config = dict(
    d_model=256,
    n_head=16,
    vocab_size=2048,
    activation='tanh_gelu',
    norm='layernorm',
    parallel_block=False,
    init='trunc',
    init_std_o=0.0303,
    init_std_up=0.0303,
    warmup_steps=200,
    schedule='cos',
    final_lr_fraction=0.03,
    seq_len=512,
    steps=6257,
)
MLP neurons of a small language model. Each row is named by its layer, matrix (up: input weights) and neuron, and shows model dimensions 0-95. Each number is 500 + 40 x the weight over its row's rms, rounded and kept within 0 to 999. Numbers have three digits each.
A block is one neuron, or neurons of one layer that tend to fire together. After each block is what it responds to, as a language model described it from the Wikipedia text at the highest values.

L14.up238:541499485551520511464503538454436461496479533515584516503426466614521516495371501527467518468519494419454496543548570510494479552503566502579514469488473563527519501549513442500552374496504535512461402551515450415432542443535457561503486446481559525465465543512501505488521474522527473480
L14.up265:574502532480493484534458572499467497511443551502520519462504482547499590482449560562502533470531485487527479484568494492555501500563614451504515495494477535441476527533505527445564511551497543446494537518500423469564425477480529465465456512476562498458455441456498433465413488498483361477
L14.up327:554507524519480491491518485464448541525492543444475422491442575450457490478489483523495540505510539491487507543568558434570387460537557504541589525438509531528507516494452458499571475488633513486525527517465442500514556468456521528527499481448525538445502556502472483466482477554495430435
L14.up380:512502526563554462431472463476545508477509538508519480434429507519403485513464436522494516460526534475481539531554565512572474492497541485519577478457516514515539544493538498519537511502562492500469550532540507498452557490558479518497456447485516509431492557504525460477551539481504456440
L14.up553:564436430501500555468511497488525509540476527509501465478480415523486546462492472502519413520501498550541534542558519503489482505511552555517555539475471466415458502484500437428471514515526567517517504555486430450573502509470514509513490495499537547536526525504423468478502429475564514551
L14.up732:432507560558534532505410528546505491495503506534538519495524531515460471459517475484557576436460535497432499484514451448542503432579495567476546540579503555494491547550503452501498539506566505450544604492538424411467483482435466498531587518442528506516531470482441511518538504437547548417
L14.up835:385501479495498554496521537507464540487508611525510502411463491538453499509540475430592528445466540485402513469559592532521539440562432505528537506541488441504503409500529473475481447591491559492447554555541599497461446476393507538478462487482487442498593550475507504490499524496498443483
L14.up882:542467473445515465457455541505493500527487513486445497543470538490446563497461481457483552523509502502424503514531505429588558482457553511556557508562554553514527504569492529451485436557494539576430512435525542468532439494475517468440586465434515496473486510446437533540542525517461440517
Adjective-ending word pieces. Final word pieces that complete an adjective or participle modifying a following noun, like -ed, -ized, -ive in "intended", "oversized", "extensive", plus whole modifiers such as first, second, three.

L14.up429:523495567541497465549471551511509533424511537497556464465481475512578544445470578538509504464546554479504510506410501474503442495471534405509510436525483540488453532445431512470493527532451504444492482458403588503499510510470525519504471450497535508518496511527435450510424441477508527519
L14.up445:484497504553456406532412457493517492522514542534470467534535468453477492518535503443482500535472514459519519416525439522531483453416533448541544470469492491484470457483503492474571506454528496628555494529516476523483476455469480543544498469484510549439531538519485446493521476546488531485
L14.up534:543521552473594481497493561502436431388531490462498501518503453465516452463442512529490526602497467476503470564503501510509498466487468534509597444452476505481458608487518546419461502535518441479453517521512513551543479555446542552549544421463423409554547568528497478406490481515545508492
L14.up731:509506562503489504575502440461515482464516467523556494615476522474483503483458556530480577472495499473554468554529419537537485527502540527533511492473534536488502562534488454527449458515426506512545492485579553474531433502513486487470474535516533551577448532402493414454496405511548580474
L14.up766:547527480531428523517544499454513519480516420488451438576425471525495546549461477463467476539466514383455504546463565533556437494486504450600512515464476534482462514450517470557474470535494474513562493470546542477479526550528477465507562570478471512533519522482509545430439443488499551477
L14.up839:482494468539506542478432396512462500550464478505523486522494455509547557528460535504528475543406510529462518440510504468487483473495429525488466440536544568545465418556470509523495514561463513450619555464498537436513471543491461535529481538526490494480495454534485551522559469484527512540
L14.up865:495552553527480529486543520515507464467485489451445452477537475542547483426491533519487413418522451449519485534439589574539481487457495447554449472456493557543430518462517437462563505497401489504509451521476538466446564468546523553494460498547483566473525463455552545424472508533464580571
L14.up890:463466549520499522479540526488469521438515422482503490512518477507490536489563470518489431450562459503580542468546486543562470476462469525484484496543480439519419471459466420442543466493436479485542531453546514544428518479563572401499475562528521528527486430498548499464484490552535516490
Closing parenthesis or comma. Closing parentheses and commas that end a parenthetical or list item, often before table bars or "and": (2012), (52.9) |, Mser, and.

L3.up280:504538491518497480504512530457504503504447477499540494428487522499418523537501501468457486487526416528466521491489541514573476477478492508502483416437545472512472497485513485528550519426494502483495428500376540504564457449481495521406478490464459508522571454462488500508581465544476609542
Name and date completions. Possessive apostrophes after names or nouns (Airport's, Council's, Comcast's) and the final digits of years after "19" or dashes (1976, 1958, 2006-07).

L5.up112:497460469444468486483446420493509516527425543479451477502466541514471492423545492596542497577513447499549492496438513486513458537525510502509553454494555466549493497419447481488542478495430401490490503479501468506439552491476589547504461460534487437506497520443456503534500515492542523517
L5.up114:485518490425528484546498473481484502472539557557438448505527457533532494477480477496494491493506443429549557496517491499478498481485440530488448552600480522511480432489443512493537498475492534495514514352473509510461501488460455526536457481461441516474519476528516508484499487491484507569
L5.up118:561538491474531496537445494477482514483497502501516493443480497464549515530553531507528525546448529494522454443421478452537504533573458532572463511514512495412482525491502452515475512555464452509506532463493497599496488469485542479509536512447468574527520513477464465474443467419498473493
L5.up254:506498559491501512466487514588490425490469560551434492512501445496473556452505544552475529453512462519561495512591461520507463520519491517501471441539523521522489499479435546531456542507487527478518486518541522492442478498481596442445474536576498517473480442463485475521443556436445532567
L5.up319:451501522499485501500563459514475424546494499471536531502510563481451471516558534527537586545554527516447560436445515480548563510425423476515486487554523420534530540452504460460477522572516480501550472614507498422531478491565523572513470442457458538503583549538579459485497434510507499543
L5.up431:540529534477533491519413483494504538453468468520488457525457566467529518502553509551511436506534550538509467562472457454466566462468468486493451446497521446500457449491455532535422581502520478505504444516441556499593482477551509484506516511511515515508477535510502568446430485494435570529
L5.up529:479489485481462471478511474543510468471564585501482462491494496512498489452575531566471494574516539484521458533451524474530543521589369465517500505458509529490453543425489495508454512546541524576478519505455535534506556500537564496411469428569445539457467461527558554447446539475492471401
L5.up612:476518552445460535481482581527525519560446542465524424574547550483484407511528453411524572576552546498490565464532470521472497469545513478455494473547474473477460486438492525503449569514522561447573521510474607469438484459534520489518454467505492485465603487542536494486530438483457491513
Second piece after initial letter. The short second fragment of a word split after its first letter, usually a capital, such as D|re|w, G|ro|ve, L|o|bito, W|ri|ter; mostly in names and headings.

L5.up11:508500494501478452429438510418511427556497485507501510442575498521515493452517521535502556495520477473560510508445518471570485398543594489486501478478498452514549468483507500497503505530499509523583522516440461508478593522522516464523496507391528587532456529461448520495558522467462514391
L5.up27:462533532528417497474528551484478492480509472517529439409497414488467560541536462482446490634525553476508598512497579517515464492444503442473477457484539464528505507480422452463544571515416454546497513448448509514513481479453503455440606457577544471495442511519448486585485465479472542554
L5.up230:494511534532501528491494529444554462563503480461536456475582532511455477532540493518456527503577570558485522428453521455507531470504528422524522487542503471538426549491465522473524471491563531476457508502479448481473480471567508407486528490452466485482495453454508480511511517509487587584
L5.up510:505516542614450488498512512506492527507541526527472508495516480494473531538529565509505478485543543489443487462553539511524425376468467530502510549542519477478482507496506484518509439497527544584516463561461531400420464506489464545505529505475540500527536478442457534523523488520559532473
L5.up526:520479483474482572512538465530444528480515571490435527555481459475511437513540430543538527462471407514434472547517477418492497488488533507492426449512460434468539519502420508465522484562525534436523502533569542511567526505511456480528557484507493535517466521580463496512501475490564570493
L5.up675:540507448600523519489458484540399452451502519482435499447553514470413529527521454460502491471470503460478499513484524527528588536541533483482473499481567542602465495527444450495458491513554493454503499465507482416574565532493503541481540462580471489499526573511499492477528497541501470514
L5.up794:438556506507525489495459446479575449517480457555427460381481487488421525442554521471458545461475616451498486436488500484490484531462510444484505535520489530499520492480478496475473554485525566483505505535479468486538452536504480481510526489494573540449494515454566461505548485468506459557
L5.up883:504490457543507487466463452513487420464496468495463514457556448497468503490509476544420533474498605488537472508517535490442435559514492383494515452463510502537519494558411437466521567576501509533489493509541451477459403496519459460510516466552454514459536477392460483440521515510481599500
Word-final suffix completions. Final suffix pieces that complete a word, chiefly ordinal "th" after numbers (19th, fifth), adverb "-ly" (currently, firstly), and year endings (2024–25).

L5.up205:458483497514475548509580502498447481518541477510441511487468546490574571510448459603539516511449556544496510469481570444552514484479582470534529484493543465513466503519508448507572460476510454494487490528454467497509501533461453538553516494504462467482513529524486501466440518416490523424
L5.up362:513566553563486544487524504480484549519476523473440498503466563465499528529543490513507528572468523447503577474500523483512484463447484510501509542466494485511531455490513508505434587464528553484475517474444480414406547530527461521468494465380531469481519492481512467477501530509543593539
L5.up493:481542524543524470475514510535472506502529460495461442479456590489496488580502488527429517442439543563591463540550567493464499503511508412524537512517450493544503522489497538447518562503486435443471506442498485466516467467471457446500558519470545444537499492494442389492547484461510487476
L5.up535:470509501585474472509495446448491513531517482421495513474502535464563514471535489478512528454491515480435509505578585508489569473491568506548460434482541397475517543510430455461462491511502416531487513485499482490545503551455473482494499451517474462500463511506425491488500536524506500508
L5.up613:485572468522502527482495574562516535554475441552428494426451544488462517527544490518510492507469464468500551531538515503380520439455491404517467544524550461472555487456445498523520497429520482483444465471463418509451509514540523479531489507490584475554489561483517469484493565480524469526
L5.up639:491553524559459486487491528493486489494465568489519533489482580490432486510534427503451532504485441454484461475472489530439470455419502467498506508500478466495485473519470475494494590441472523452513516587492527593499533476582480505545467504465454533484532504483476498476432453567561525393
L5.up641:507578527452530509539539561468488511535523483514449508475536469467492562508490506531459539561504444530512489556504538494474582480490453482467444461506515398467478484464452505550431504522497473430498518533489504515471579542575488562451495520497472497487499535460589503446505462448438488512
L5.up1017:503530446456497429531502487512494430476557476459501546510493427517459539513506458466493470503554545547523556520518554442517474484593493491539519469517483451525449514458448545479486475464554478483410471490521522558508505555522475556454524545555521475500525531494513591502542458450442583564
Closing parentheses of annotations. Closing parenthesis of a short bracketed qualifier after a name or value, mostly in tables and lists: (NL), (°C), (LUX), (web).

L14.up292:536494487494438443423493512462529484484455567504497448446494509496486433496552483560527467462488506543478540478434440494424480544523546473441526462507499508483508545474565537519516494509506527552464538483498475474495534490582497507560528466558553494440497479568446489509516423502492515510
L14.up301:504477505582484474510408470532530520509472547486478553440482501573505555437520442535452499488502447488497491570450462522461588518488528466490439424509457573477467480474470523493546565480613590495490515466459494414462526434477565564490493553522486573503502557504506468430472455570487540494
L14.up665:487479498503474640415468494505514537489370538583494460523517471517498470463538440523516540482497532433441480466529471435513458488471546522409524490569486484521566508476497492493452470561520482498478515473515459517519530488481494517586475505463438529491491508547519499500574493441497586483
L14.up672:455520414518561526513522469509498501505477502513538535471513421480499500516604488561448461509467441493429484510505510458554484472479557507502492459546461578514485517485502524514504543583509471510498445440467502433524545501524526527442528555517505540454488567572512473483557521469496520538
L14.up820:528424514468447431517492530565493492476547491445537488547462510479470457452521471490442449501491576529422492469523463503467516488433580537561461516490495508528512497479510561402483506516498484446529485493498505530518434398537524526485554557446500520496546551454498485509556425507494428509
L14.up868:520479526453456475484527415562527489454464467496481483548502520539523487508549519413542543549549469383554469508534550503475565470495567427447452486571470506492527505485414565437487511515453537475537515443506500499493553484529412518513434496546491506533579491549518468498518468455468549505
L14.up895:481487556517507530506496494593412481493511556506543480496543443465516548466567490523552471519540506519482496505485504455517429493410514447519480448550409505513598490494494586479464521552440517474523429489566468463567506502539535546478490513558480516444525467458520429438512479409532457565
L14.up905:421500545460537544499486538507476507531447465545467493499544582518479561503482490581476536510459438464501485449505505527463526439479430449518537475500484447462475530461556497551485447514413586487458512487451578495544503522508444532518512562596410561405539485535436473514509423518496543543
Liquid-vowel word fragments. Word pieces made of r or l plus a vowel (ro, la, le, re) that continue a split word after a first consonant, as in C-ro-ss, C-la-y, g-la-ss, also starting pieces like Lo, La.

L3.up135:516490555390509458528483492498525511531518484496583521472463496426514488506524521510566528484449458484483522512576584519456523521517490508433504505425482545545510522505497525529508511550480427497549494508543459574428522496470424556523459512526549562536487518480512527489466515524503559530
Split-word letters, closing parens. Single letters m, s, M, S, J split off just inside a word or after an opening parenthesis, as in I-m-age, Re-s-ults, (MAS), plus closing parentheses in list and table entries.